Weights of a small GPT-style language model, trained from scratch on English Wikipedia.
Size: 12 layers, width 320, 15 heads of 32 (3 for keys and values), MLP 512 SwiGLU, vocabulary 10574.
Architecture: RMSNorm before each block, rotary positions, biases on query, key and value, untied embeddings, normalized queries and keys.
Training: a variant of Adam for these matrices, 753M tokens, 16047 steps.
MLP neurons of a small language model. Each row is named by its layer, matrix (gate and up: input weights) and neuron, and shows model dimensions 0-159. Each number is 500 + 50 x the weight over its row's rms, rounded and kept within 0 to 999. Numbers have three digits each. A neuron's up and down rows have the sign that makes its largest values positive.
A block is one neuron, or neurons of one layer that tend to fire together. Before each block is what it responds to, as a language model described it from the Wikipedia text at the highest values.

Responds to: Function words and verb endings in biography education passages, just after verbs like received, took, or pursue: received her, took his, graduating, completing, pursue; also weakly table pipes and list breaks.
L9.gate80:536432512442510441543410464467487434554484540516534549460548424539502412558515527407598508564420585480512548563491464453441488457566468576519486419500569526456586490507529545469425469461518474515454576508559454529482540594495508538471538395468469547441461508434559446453547539423483536456510512474456546475449461563449590470543435479479491595494530464516518438455485493557520612372492542536509535460524475511415440476428483529464404535541472512419508523543605514529372440443580460
L9.up80:560476444546538460431535496497574477436542538560548502457470487442477530535543598559449514502481494453493586528534545490473577484516563564461502475523485485519486480473498547525493529438442417529478608466470513490502528546692479536463507542436515553437510465501523567504624425500502445487440465399527584498504452469467593487465432418584542552489477478480540484522466492482414566551417503504543474454535518431510520491462482447629499467476548510423524502394470471603593565473491458
L9.gate193:510489519511464563590486450437394532484525455451616506528494441492519507515473433431492480494519481469540548508507370450428532469600523544556400544514550540431524510547496494591584466502538479543379474535550424540483535528519433534486480547515464538519478529545461468529497579535480460509494637494422496626498590609529517528599515490588538526549532454546529500485464486398501528520608553481550414481461452447456512533477476465437499566533418430501450502516586458423515548509514501
L9.up193:528471560413444511467536398525471447478494474485521564369560528568482503497527592533512437434478570466489560504435497576486449489522542446475527417530393490391552545487486553453554439542510441439434525593514500524478549554504554417541470513517554493513471528493443501369533508474466492583518509540564497537530480497559533507596487508453418465406448509547482531547539538527519427488405527506489414456520551498422542473445504566552493481495553454480475515617436541599515514504457498
L9.gate294:495522508516501594479477482505496500509505483399465496490533434484622430467506529486423528592432523414510471502536456443560497671549559553575475563547465526417566492521460518539536438499588524536428464469527427578524507549561566489462498580469523457430560518487490519568619575490478419508540576542418549453461467454434381416499528523566510490463437470407487481460480466529426443474550500530547495510449465474501471515542505515529430499540489360483513460507559515354511489469535507
L9.up294:506467489538506413353400418454505436568470516484542542479514455486593546543543549567458519486523406408486516451576480485526482586525415470528602474506400505402541438475428476432559490536469448497527475547506531466648533520465572499586486538520474457475523520523532547562477493417520501507472493475472503465541596478551479496451540435565559450532455508461552517504552470495491489429577551601539557494555483518511500521462516405536496466599522401540441536542499393474519479544510468
L9.gate396:555476563565467503492577543486488450476600493471530428486605460504563445552422520485412573490473546465486405531561477458520525482495499591526510530518473394435492416536492548458478468485628481574514504526583520472505562570564436532519457539486485486482515461501467471538507518471529412435511630574527510567525580537498422526508434470556402540427483484500455461502377543549455471512550571483537445456522497507515564597459478513465543467539482444517537520577574576496502602392488501
L9.up396:612465483573467511495479389499507508504511519504449414501546475452524547483507531563439506433417530420567453491513467508502589480530440602422454515488491620489581538450523465498487570569494446520480414542541481522375546439422499562482504587529447490479530441607476470521485473533512529453450559524569499408529550474497509610479506507526496458484448492486467385539531496525470508532539542436472499636572438483561518511497454421412525500505499485571636524532546557547485465472522517

Responds to: Linking words just before a predicate or description, such as be after considered to, is, as, become; also list or table item numbers like 2.
L8.gate14:389513465518453531497507548510454576516501441516558450505388481576519500502513508502515511478458430460564512570482490476464470426495483571510490520486445499449463463499464531486523500525549431540515521439488570534461482490470409601493498456392537495443569467556568547573535578524569544440478400508558515511564500582483518487482471520380507536450520498433537582479492581468511584440517560550646547543480500601465465510600580550547443529558553435523503562527528571467515490564585519
L8.up14:568486418547499519524367456406461484556417473514537525439495522476492432467411509485526436479459501437442485431495470512393497478492553499494502510529560599501462524460462504520488586538414415490505595409608482606550541483461518496481481544573503435501553445487510584505530470552531545503595566548519488536508503449462560471466559539488482442471492439563460655453521538542524546479516533483513418524460550565499510427490502604479536522460476563610568510526555507533498514532478532
L8.gate28:570487565457473533560499474424574604478505536499526452551472541575515438492513560508508470590522422575550522448498491392487483512484466532508547506472467492482596423573527551553522566495575548605465521554508394590488491437456471429563523547462557554567636454431468543476552519457562475398470547517550520435585430510462506477523481552510491466438448429561555477389451435421541538496558513437485489446539531570475493392500432476542535613469515451466561496462378490528535523414455532
L8.up28:514476466435442459485464522465571552548494524519515474563528488505543495531448516448502521525503506492541457492442493574477550501515465437503530461516452533582375365557446414497495468471486532489498512519548510462429454512625500511476507503520487552490569524562569556439552527539588468352446511536588352447570432494412534519508491482512535487542511547382487455549611520566526511530524504511424503444441564522511526461527544582518577508542505515555473549499469536466494476565449496
L8.gate92:511528521414582527455577435437465564506560456583538532492575574470508500469504512421517538515504511574535524528500560391504466486488582470563495509539411483530500518552465515535526539462591489516518502501478563573483459452550552525652541506520543551542524442500601528529534520541506447548545410501434450485544439506483521505594456540540431538486442466533473486525442510497520493513518442506566337516534523538473564420592492399515447561559511492596520464479556533434461499516520479
L8.up92:416457538520464524527528544460575371546489458526457498522522478551478454341389482488568499567561492467518472590581462506502505513567512442478416551520465514480475702491487430499398526457465551523494413546490487478519584516493511443455514510597504478429466522523490472501505488565399414434488487603564468514451594474510579463526557521544470450478462412553466559488505445452465433537539468442520510473511547499487486480485494502432499446527494497507520458526460450504523473391569407
L8.gate94:465489578457518530610444603499495514550531506508478502524483500504473512431492564437451428516425544524463510478509497471449494489539502612497544444475481403494599465628541469518463489423552473533444565498594551493473518496540484453515479510439463444543525548494558641494561539524485499454504557464466553449498474418426486495467416441516472506466442493465464582488537411436498461544563481467511518427436456514506591539488484529483504536560466526566481419485440508444456559456352556
L8.up94:512547539517416531493491468506485566598524567522531415502441455503463533589599455513465496500439555625444522567516484453490478522490496534456517558492496485494557543593514429417522563524487463526459463549499652444518467547555453598487489454563515526447536496510529480496469527586443608556530563404553564446500452610507517441507485523531453512536511549400523497510499549528496480487511482494545450473428491568469542407512551528505470530444561566488533481502496526515522457529451482
L8.gate122:467549477500515442481483449513520612531549379499491511484518433467537443401493452550472433457422465423515510530541460462444585458465457550507527436531573469497465489546485432469475534466605413514506510488551529583540531498550453461520495524446447486599587497522525503499599443502602493525530525508507503466542373497550468596506460470582441413540608395486498498434474538475499558498545522478466462452507548515538479532460550516549494525466524550518410533386452541470507429538638460
L8.up122:491519543470520559420528416541482538499418409497532439550525532512521494444539628518417515463467551485477589445501555451471482464577571417494426428543505550542457511529518383489505543480515499599568471500515488576424513545461512415535476558440531474411518383524432571380474496508550531499572499698444592416654410532551431459517515487387537449518590493531476476445536468546487561486526453443476543495576457603576470478517458434539490493580535580472467477502472493496447475492469573
L8.gate208:564560428418559508631493594482508522546496536512443572575497429400537516492546559523416569511535458413560476562527458556433471470551518447503455538505413444528534367577488524509501551435553510591495530566563590534443444510519517472491529459484400516476477476491600556413565536560453536537396469475372451455507477484465515591468424459523531421534471427534542487437525482441525495502419548459551489480436357497544466495539579501390465484520593530517467525434466473461501458521465446
L8.up208:567600445532508549564499511512538431501490491494524512462552435513433577423460460461559450398492421491455493425517512515454515477533469401535545475510434490533534401575534505582485489454487492504440445440384523548501509528461565527491531547475448546539465541463455597552522495418474514545474502355500461447578516491562581390564532466520469564492594542458500576507480571350480492456580520566597513401506530523518473425454546472497542468494442540494582563499531520440485492573500437
L8.gate209:561394426459573537479592463525587538469477520515517456568457477574629545505436601450475520551407532506522524529462537514457413503474480470516395484468471427482561503510535453499507567501462595568467489449549508460518597457501490524586497503557523509493503505523504470470488477428530487528531527462510586516534527579419481581579586538531506439532428543521522503474450528460528565547408555500561509509523517510413504472577421493479527462500471484523458513503477473561503458444495506
L8.up209:330450535428416477483536492488547512502467482457514454510497516469394533424408512452457537468521585501413580478466509519437563496486502543513384493404542433429530469503514488430577458507486430411468494438487544478576542517431524493564511492461530438450538536547480515577503509604513520512507576480363578483573464372525451512574498425553424456511430506515520523522567560506422541498486511474518519448506491501554466476517472415552499481474602443413571507596517557461569526574409528
L8.gate215:489525543491498570581594515518493531502489445589520530527466487484553451477485504506527564513466484480462605479571391468519549567476510541526517506530506486544515457438511491375544503434514452498514407456473544575404536492559539476406494431546501490466522473472548462507471554610520525439376546408529447460514622530483509561500568569498451531514473472491483500533423509549473539627454509483534483450505456530444545430510504448471577558467476478529539433480533480458519482547498553
L8.up215:598506482533624472550574546575474526478453463482587627543490476513501539476403563526530552412516478497511540486482373580624521553468562460535464508381510442555463543501620477544464403492499540502561429514495554500426489506477487475516564438463563475557530396535525575534417431562458429528470442555523469530532518416530522518524510488497462451490522433492471500535426508468365424482437464544518490522534465490502558462538507534562459525496518472496549496462524476451566522516463547
L8.gate291:505506531401541466517510537440553527465496407492479536472508540507514438534517523551531474553517511472416483493479519471430498443548530488466409542562477492545567471566696524489407534470491447583498460529543499474506481528568451512543417419521465481450483508487467569499519516505402526503600474446547501426493460468572460612490502495445420507578462421542433457453447504512573509495418489533561467497545555612541396530537480452476518548527553353440582495531459498393495507473559452
L8.up291:388514547484509451627468469424469495537572539551560564477544565449478402549411493536516426476450446509472457533545481526425552455595509568484427498492512358513607527504499493415571526493547463519428520505472457526407486513451480564522539464478531536510503429501483453483526560539494439518552481538449520479434501565585482522459515462542559580535477395586510502554522484460511548547507544499516410516496546525530489503458575539452546464493460521524466454524540491462483494427540418
L8.gate325:415501478410562524482467554483547540430428585482562465483492479553553468481454465544484464611375503489546583484470524436396453554609550526480590490426439464504555481485487427446438546445546474529468412538517515484456544521566494594507592479581549484522546474474530515473482478531543478496473561462523499455555440604444446541551458497534483409508514538479487387512503609373532576573381530518636473411517432535545540507451543487413537497597499536448596543504460503493548544503505500
L8.up325:459508526525550446573483508505493541415505472438469448510529520480536481451504552624469490520464435422460482399460593497526585490502514540465455510343559483567484561552576498535452475476565545572439527482548515504468456508480478596445480421536514492397535454531469564553538545544498483463514495572519523447476557471475546514589487493502575486489472484511540497508545458483522488535535557564516474542533579453508559480592585447477414524467543489456547533488487507477541462563520541
L8.gate347:450441519512573490644530477485453572567556507401530522558464555472520386541475406473411501509539519523513506445477422448480513606502561510566473479488519461544503450532465492553502470501516511497477451525519478488468451580515474419605476498504441495405457520427518530520504484506407438472432364600562481503493510551490428588430471417520434473585504476502525542554471456425564537470550475506483430437534559553449369468505505592420495478475475501557594476423511465509447430404612507
L8.up347:513492508427523558513564488443568400489548464452451561456541513487538482524537419562511479542524475593556521475507489593450465490506515521485459460475551485545484487427492483571471489493596497453577581510485535630464505554507487478514521530496552554492520546362515552510484528507486497559507468562522490544556587526429462503435505572580464513523474468454476555511502519482404369541522442430468409546480506458453509478451573623428501414538461384486478515468495516459504466501512526
L8.gate365:483519552464586522505528468499533508487504451562486494537515451537546445589430526612534515513411597501556597495513434469494452498615561538468441488454512500512487521535445540455559578504513497520472487584507544534495563401485522444595547417499471442501484470448479564514491491490451504468595504565488519473521431453446574452574453564512499420548479427455500427530495440492519544445404375517612586490461557544533417487604442504578610526517570522455561612528498507550519510452447541
L8.up365:555555509492514353514588480371577385514456506446437492442556506480499463528475518537423562493608462384502457467460558542492556560524443496517533556545385553470476478518474518558532601572570523559601449490547430486567462466496433449476495426465517544470477478400495497443533556419567527463568504415525456487567546428516509510478482521451607544552495567552436557391506405537427539534532533419549567478508535489591520493487554484533508452427465471552538474547517508500465369517481516
L8.gate375:490468541464579492530482473540548572451561608447530543517487535531508497570499553569514498485478551572470467476525554571491531479542498537437455526531484453517511527411563533468449504551515540453422455492421474560423401486535453457507463535536614522479539534518503504475454445508483455501501436447545489475549457431476582527541505442511551535566495524486496510464547416479608602557628467560540547478449471552513540558456515502529505532599511607560408597501498522454483501496439535
L8.up375:548516435566532552507522470533536530484481516525477506502465498550460517402469447511515522560566522529458540440472528508485485499486512411443440534432410542604437449490531511510508519391441494537448431483510558512544495487607510434374408635566536554441484496559561454451451446573563451524391458519499486530455509465432363455522527439509517463513475565431507523522527519500557508470515598551492510407619635624456551479561433487448566475499481495487497515545457520532575531455491577
L8.gate401:482493469490434505571539468478458608599668416484376415568486488411592488461493420459461527515486549546395501530535484504528549493504481465519545542499478526480551493501492485455554407527478443432583512532452501488467587602571443443471539541478474566503457475474507499441526554527476521480517529615464495492526442552440555433414576471561455524504408424477536530560536489563518523589565490475552494431511455548417461518484467554506486493480497514508454524573539406529580511435568579
L8.up401:543494491447522511447457488556525514499471511597424458541530468459395522506593514547604519495495440514577485492475486403510498632477452506455471569479464448562461481457519418467492486488412510487471499526383471553579491495526604469483471444599475543515552545570505554573478494539588512419479492531418440468513548480510439536569458466602495479598507515497499491469520424529484520585431467448546488553458628548563491486497529466437600462510612571541499462449523540429438457623459538
L8.gate457:539475497408523472529510503503452463468573519468430530494494553523520534592440469517483516533493485489494506562585487531517523498535475584528471504499443458502552495534396464554535561513556466463509443471512525435442566511445527513408450477555464439498548437531547516544527575544519359499506549479583486410502451429469438478490531519448469499479551423515491455456471431613496565510470552531447535477403543496533513459478579482472536620514563578435503504445514489363472451530518441
L8.up457:542428459454457481425515532542488559549554509490555594474569461515473490434532444461380552586510519554496508403466461416479448481444561460500461480451413477418554515571505521551475465364479534435519451433521488510537516492412448424452519535535528607559529540527435519509482435541545505412415495545495483558534483552558475528506510378507547447551486465448492558487491477456413478565512501482511567431585517520489551484508550478543505542579619522480426450479526553557515492465478531
L8.gate468:437591458521446516478513598466469565502606539480507472431499448558592520572452553474531585566430454500543489529439565379543496470540521473564461540603534475516446491508424487466535499454503540536426528425456453488549546582607523529459557478531508482522572477449500507508570508482539519455485522435437517501509469497431573488511495413508519461505464508438477536418504459495453508487460561557561463387547511590456395466484583474484524552528479502472482511535460560415540398597531463
L8.up468:461476457539383528525554551418488577473567547468409466537549603471489605534430449460495469489525504442481445468437496508493482481524464493492586563522472515446501471396425474501482506470499450493486512427458510516476480399541513443532374546527570467491365466471436419545463482524507491489423538467525443494429561524481441548415510454558459537465524541578499340529571545545507506520530562543448543545525537482414500507483516569484583493443459464520496545432523462475555545572429556

Responds to: Verbs and prepositions in biographies that come right before a school or university name, such as attend, studied at, received her degree from.
L8.gate11:555629500542434578564543480467583526499497505422534427424456428550512526544596454501364444487488471540500445452534531437375486490575496544521576593482467509536483557499520471399520557506516536510430547497524501491538592481523553476532563424547504432496523476435549533435507458466461523449536619608464518477453604442416512473412450468524480463460509445536477541509483547575522526404540510553452498491557513522546476516468540531464457487531508504516520509508508561500503522484512489
L8.up11:548495514567444504530513546507493474477448504503567539503452507521600437536429555469479522565413607468551504555594531532460522408492480630533524479479340554467487484431539471521478465529531511484542540535473533549455525453458533543507523577463465483474519565503418467507549521513512438579439494465598533552575542530603482561597519467485514559482525541491525531543500504574545599523467516565508601462468575461557485562499404531533416469453515388514492442612518535430442427487460514
L8.gate32:496548555467367471548512542498519531499529471514550489546444447582531535548441487521468514546515521524599506478488483473439448464479556540597462426478489411484503571531553515528570504419534400504465529544656530511469588606541502487478493419424528545548512492482502583516568568554407576458440526478457596490434578500441577606547497577548456468500399547468445555565506424535531493506512525555542478482477485572457489562383516528509445517503494475379554523488529560505392519556538504
L8.up32:530547528529500557511468485483474514558521545432498599474488514457516548532527501549451508481592435454520503525498529528488570513447484535454500457486435601474521576449419460496535563362520617495461528487408468532546546489477405503572334520488495426468403590543383489496481515544452430451458428480454534529504547508504485537507489463480539474523541570576612411560552535474503518565502477460512546502465496599445546497528482410392461593529555443458525566541589434470471456505524519
L8.gate113:409432504534501424561572513457480490485471563422532427451505502532548440491597522537552509497504517488540525572573543455478391456538542483517514544445449546400478403513427496553516527497508511542466510589535496533518627558563453478585535457513512508490462499515526520510537536495394489460526447493520462378541570516498416435583566420498511552538535458539495533426454537484500423435489584471536486537524406479465577596527430450463519504506412551411437503512554538426502541409541518
L8.up113:553458473596512484504453467457583537432550551485514478446421552504517469504548448572441442512478422515444548447540512512411442521437411578478444500445500415599561518511513589575502473462539549543448472549540520549497478470522441482415483552479469532455516464539544496456578474568604462501426522430517467512495643510531426539489507489446522421433504470507495526445519493449488434551561554554551528551466466495442581420386507543436492560470497534526503446530576550533550506449512427
L8.gate120:450519560487540477507418524472482534529473526463508527528538401483509478512463545471435459551462541536475494556592518493448517464510554519515511407492499471356589482500572472532448480460580561544433498568585395575485484625455506493440456575479500463414495550546523563498549557457470484458506607535502446427413423567563584491545457503473442545463592462493487470465486458524510507460628481504557548543492483438532517553463486414418555470594468380432470485499569474520544555497422530
L8.up120:531486511497529514468516514527517535442472545476477427512491547517548477503444575548454487509476515480503483482557563498544522455545501531481526517456433467517476608438408551449407514577484418404451552470512528441486459541483455503423545526549462440439469435452538457592489501503610568491450510487523428509551550483490534500457518474548563419511452436587546467469502524580591477490501587427481492433514503552536510550570535598515440414506652564430515458473475493497579473469564508
L8.gate160:427463475478534504577459428505543590590527469462442498437569445555514491575499471464360544537560561415540511417591448371472477533487514572468624533471497401459589501459437547520452496498499525527447529459548449526550426506489453475452451462511488580477522504467426511469600565541575422475472548542503443523541530565440450574476477487550555513524503396473442471408469486465425510464520553483589463508479626536467456499466500473521469577547466580392494512540436523473464585455473498
L8.up160:423463629561447478531472579443546521544452537457454469502575424522496514506486547483382476523579551495491574474510554534496484486396523505486575460471534529494607419506452525483449608476482516487484566478568508492453503507462511588557481590488572541513438556539485508490558440362560573491477496555614539468529468449483508499517409501462519529414470500483489507517540534510441459478551515490494468572496644471434462426496408474489562556430557468518543550462564495459521534531408470
L8.gate178:471513543408539467545534493401490466482479510453380526519446516520605437552496526523494510489449538462518527520552521507547502538498561572506502562461471457416493481497573504473469500429467493473445525579493448536463468584490516567532506529474486462469606562573577637512511507481465469431531542452410579402408462457486617547487498470488586486430446478553506468481514461598555519441512482470521530435480468491478533509556513429435492504521501491498417512526513493474558566444509511
L8.up178:522460567515540435467477524461447436473515566510576575439477501492503480492471576459491553463581641617451552528576487473482493417410531546498512512496577435463462572480561410517485531551518495487442502600509553411443571456466548538516423497552500478471532541459580543477538457504514525535579493475450376529439479579470447521602497491517571554492599545604561434448529486448481472444483455501458592527449512537523511497478507449564548478529472492612504485562513380562462542520497505
L8.gate204:556452516498487567576422531516580545523464603471543479474538421523514508492386435374419459486509584510405448459555448501505511444499506612510559480510491535474555501517418445489529493559529426529389448571560452527399464487465503528492474480519562428448550564471474551477571514493487562496502532527549421530462513436508548525451410490557573491503486580501503506391409451512542557510466463528576532473500615522459532473417495526483554523642450480492452528490476505550473501415510509
L8.up204:521519502487489579512473539520480478541448426479510523513508479502423424540457423472474448465551539509507500507542473522459573530550475618465522427526551497542563510524444553490570394482473541458512557516525517525519460564454527524389455469471444537489419578478559569502502432465554485568447557510499444495438458551451477494459506473552550494527564469443532487475469475525500507520476528549585561461443612541497606512460493519473480563575462526480491549582453491504468521545506515
L8.gate228:494596467547473507521427510499453505499541450450525451491590455458519401544491587495425510487512489394468461503491508480439516441596418565527490515557508460507467537446571547507481597547577445463431526535462523558546533483545503501465481504471504420487585513537494537561516433508495536454466622513508450518436503474432504556478508486574484508500595508560543468424415510549390407455501490466480431505520573470576471474554519419428573567501571531536561492479512480424533501422473443
L8.up228:592478556584476447529485498514492487488490429454494482581550486488518535505471508464542524520518564450427568542632485433511573497513453528536538450486432525415445473445546514512557475486413511575451476554463424525501582480459530561511440522469427457526434560435439545518504509433469544614497444522439483474513552453488577552504507529524470420493447387450569535540438526478507557514506592425470536479561479512474535497567565479445437468526428531506460497441529456546479586483460558
L8.gate244:500505566512441535473515523522505512457536470504472537566458512504618398422483480442483531531432576444408505592498481525513534437503581546517524470462450521455510532462606437424529586527459552588376419424542476501457596537518555632510503523559442491474517519442516517494527434512486434450433412398497441427452508502480481584515541516475517541496516482416488533426499559489484526520564534641530550458571454591526547524556453525536505498589501533546558482503429454457446523487575618
L8.up244:525552516534579503563455461527565588436464465493460463507546411567465434533493462464543586450522485566383524557572497453597495478491510509540508452487498520513498464455503463480547532531547555477415495484630400503426462551412592552539544518478516451532502461543556483577464560522459602437519458476446506512424571488457465569596545532492459503521535509482461466439469516534482516472506451594585576429566434501527571573500525574410545443506427513561503575439621527524540509534494578
L8.gate252:494563499594556557520473526431509570491513544522485518492571515488502537461540484462457489548489516593496597583524479512552515475490485530574501496493493483559534561494442492486446541451408462486447415468478536511481440552470465550553528466486444498493548539506505527491501506595442458472494522582567462606452476548528543568566489495506510544452533436503500531516453422528453523497532471485464582502546543524450579461492663502374533472605486553439559418438574525549506447540454457
L8.up252:442520556435459513540485556457473568471542408437535498528405431508549567581507446514521468536490536491432459541471416452490487491500523571433610497471552514473440489524623488421461577601493425576518489485594603436491554535479504497519455499577519477493507513534483510582470496549469632586425499520560406483496452577459503493399511487517509516453522556484448463551454456533497451508478441485495554506503492492500522364503533570484546568509545538521493458522568536540505526514420557
L8.gate271:514532527506501450501493423544495472446439542437590481583501540521551469546449477465479662557529557467480553506587498463610527512494603506519474567467551501600422546505382476527488507483475475427451542454513413512493523513450411466590506518620545481441579513524495456564493561527484493463570580439552473561418464540513576550600508591524527389530484486549523492505459491512500504528463442463534591504570515446410495644452559449523514496555514450436601507529448489551437509428432502
L8.up271:555454492516463588484451449499509495510570448476551491449388514501471449444457423532388495534573485509508481471552539413494488481498523544503470467509499464477598485489539479472508447472447593556515466521575407379573534521520565587465511604561493492532435542479490531554472562481428409560586498483397505593458491566469466466491470512556547532496574424467473458465461494392491494493520545518473430459493465433512613478520457516453513562568463512429499466511518483457531504444400468
L8.gate277:528512572552442517518478560539531502525582491481490578501513468594540434446521458510502498482479461512422527612489455510506441456507546522589433506444580543498574549536555519502563482468477524627496508499479556476492536471519468550441496535453532516442476522505577519543561512510414552512488416458523488466430537358502435501536447424445503473542528556502541490573456570458540501404496533552596571467510478545487542586531444501538514534487516536573443447466550516480426532465422484
L8.up277:503500510511483575472408457469493528420545476395562550446508456483562431548502392507431527512470492563538598471572458425571505489562479609501561446587540525452542560549431448486541427473515537562511558409515493559459528480470537513405494495405498527471466538492407552496502527427470439470473450501479455545470482449455475494482472425464496508500485461430440453474447502426563506427516505611592527588473479363415553482533408491476531501491471533492534406455585550530477592558461488
L8.gate280:479484548547550568575433520463538458534507508533538529449586468549472467592482442547416550481466550516429502446549564403545492496476514515570448495506534485469519585513413475515494457534494457402532593413487417511614491618429378549421481442499427478505528450471532505505502453474462559451486508485505492500484549464595580501482496502523440462490506416521462549458480417548473504480529531501450490621547611528466543505490544496478472469453445413436541579526510515435444430501590421
L8.up280:600404453508507500525517458456519530496409513528585440505330520473481532517490565438441413446463503543486514570523446457508502546520461501503507472592452622425513547567579511466384406582474527471512495461486506528416523419495384491488454472529468486360570505456465412476495470515486490481463582462538492497508541551457471498476450462442508517414497501529492513484462512419511502507534445442535508531428401502542471464550546484455479476584445445534467506518513450504494422465512465
L8.gate313:515431499420502466588540409526483379471463565558490462499522425521570469452480574543504415454472503572499540554602512455386513540607543517538474520569451482488529511466525566519424530505558443494480491486564463494500556486439466623478536470561558508484528553468540485434538542502571413392478504480494568546511530551486456524462547492447525531598465440483487464479521485487599509368429517508580363535494453475502408552508475486501507539525382561458465443534518426433515477377613502
L8.up313:531525468496563501510581491452524440597549585501517515531373532497479498412490513562505617566502462494407588506486589448471632485493544438528573498462443449539526401460542556471530495608501454506578487445567485445468504475457538435519488473507484506369481494545573483387513497528487528479456621414539504473486485466517491448455531508426536526539451542544497486404473494596552447438531484461469540408590518526533525501429440450542530486489579450409491615444537523542449459545532544
L8.gate395:507463518550479466553534414483594411544523462477499471401539542444522358587390458411511587503517577491491451544513541469484474474482585553576496433534488452486638506476553395483535376498487462497463528404556408597435591517461481490548488564588523581498531526530434519496541617435516477485467489473509588524428525535479537505427562504469512594524430529449478539478466518444512550461448607543562496433499521481489515487517501525479477528503458509435629597439634522556456545461569548
L8.up395:507532503495564441532521480460652551440434554470604497374546477509464430573478422486494497454583536591528474452632501495422563516457452486528513499562433439508499467461527479469404457445569552490462452461508486520455567510492484462486576453499552520515517555428482473490470515585539504533409499568441562470504466421475474478435453511473459512504507478500528440503530382444529567449516589592546551498539582506525533488438511455590466537587474512562432541507451468453485501517537498
L8.gate400:523512474494488479501495464568524542450504570587518468496489493497546437513463476511464533524495574511525501511502571465535455445524542481543493464455514505308490541450424462548391589537449451458523535513591468459517503445597487532525524502571561568556518592537512427533533516472489488476520547522408587378458577504496482454461429503511540454508524530434478411552518525459570534454509481469577508461511512472463390594455373479556534500414494512502511588558513527593504530495552529
L8.up400:436461434541538465539443570448567566446410456434463478515511548517527505539540516568485553543470510451421503448529509463521530378421483572534621510515476464444492502501495609367489494496455408415488539399468513553522479444405586539376487466504523495518488524605519546506463501492633518569472471494529490481485446519494450485494429496516384579644485524445491428444469487519467502559569553452504538508450510542481476431497585450526506554444444442602514512479533489421449630526434470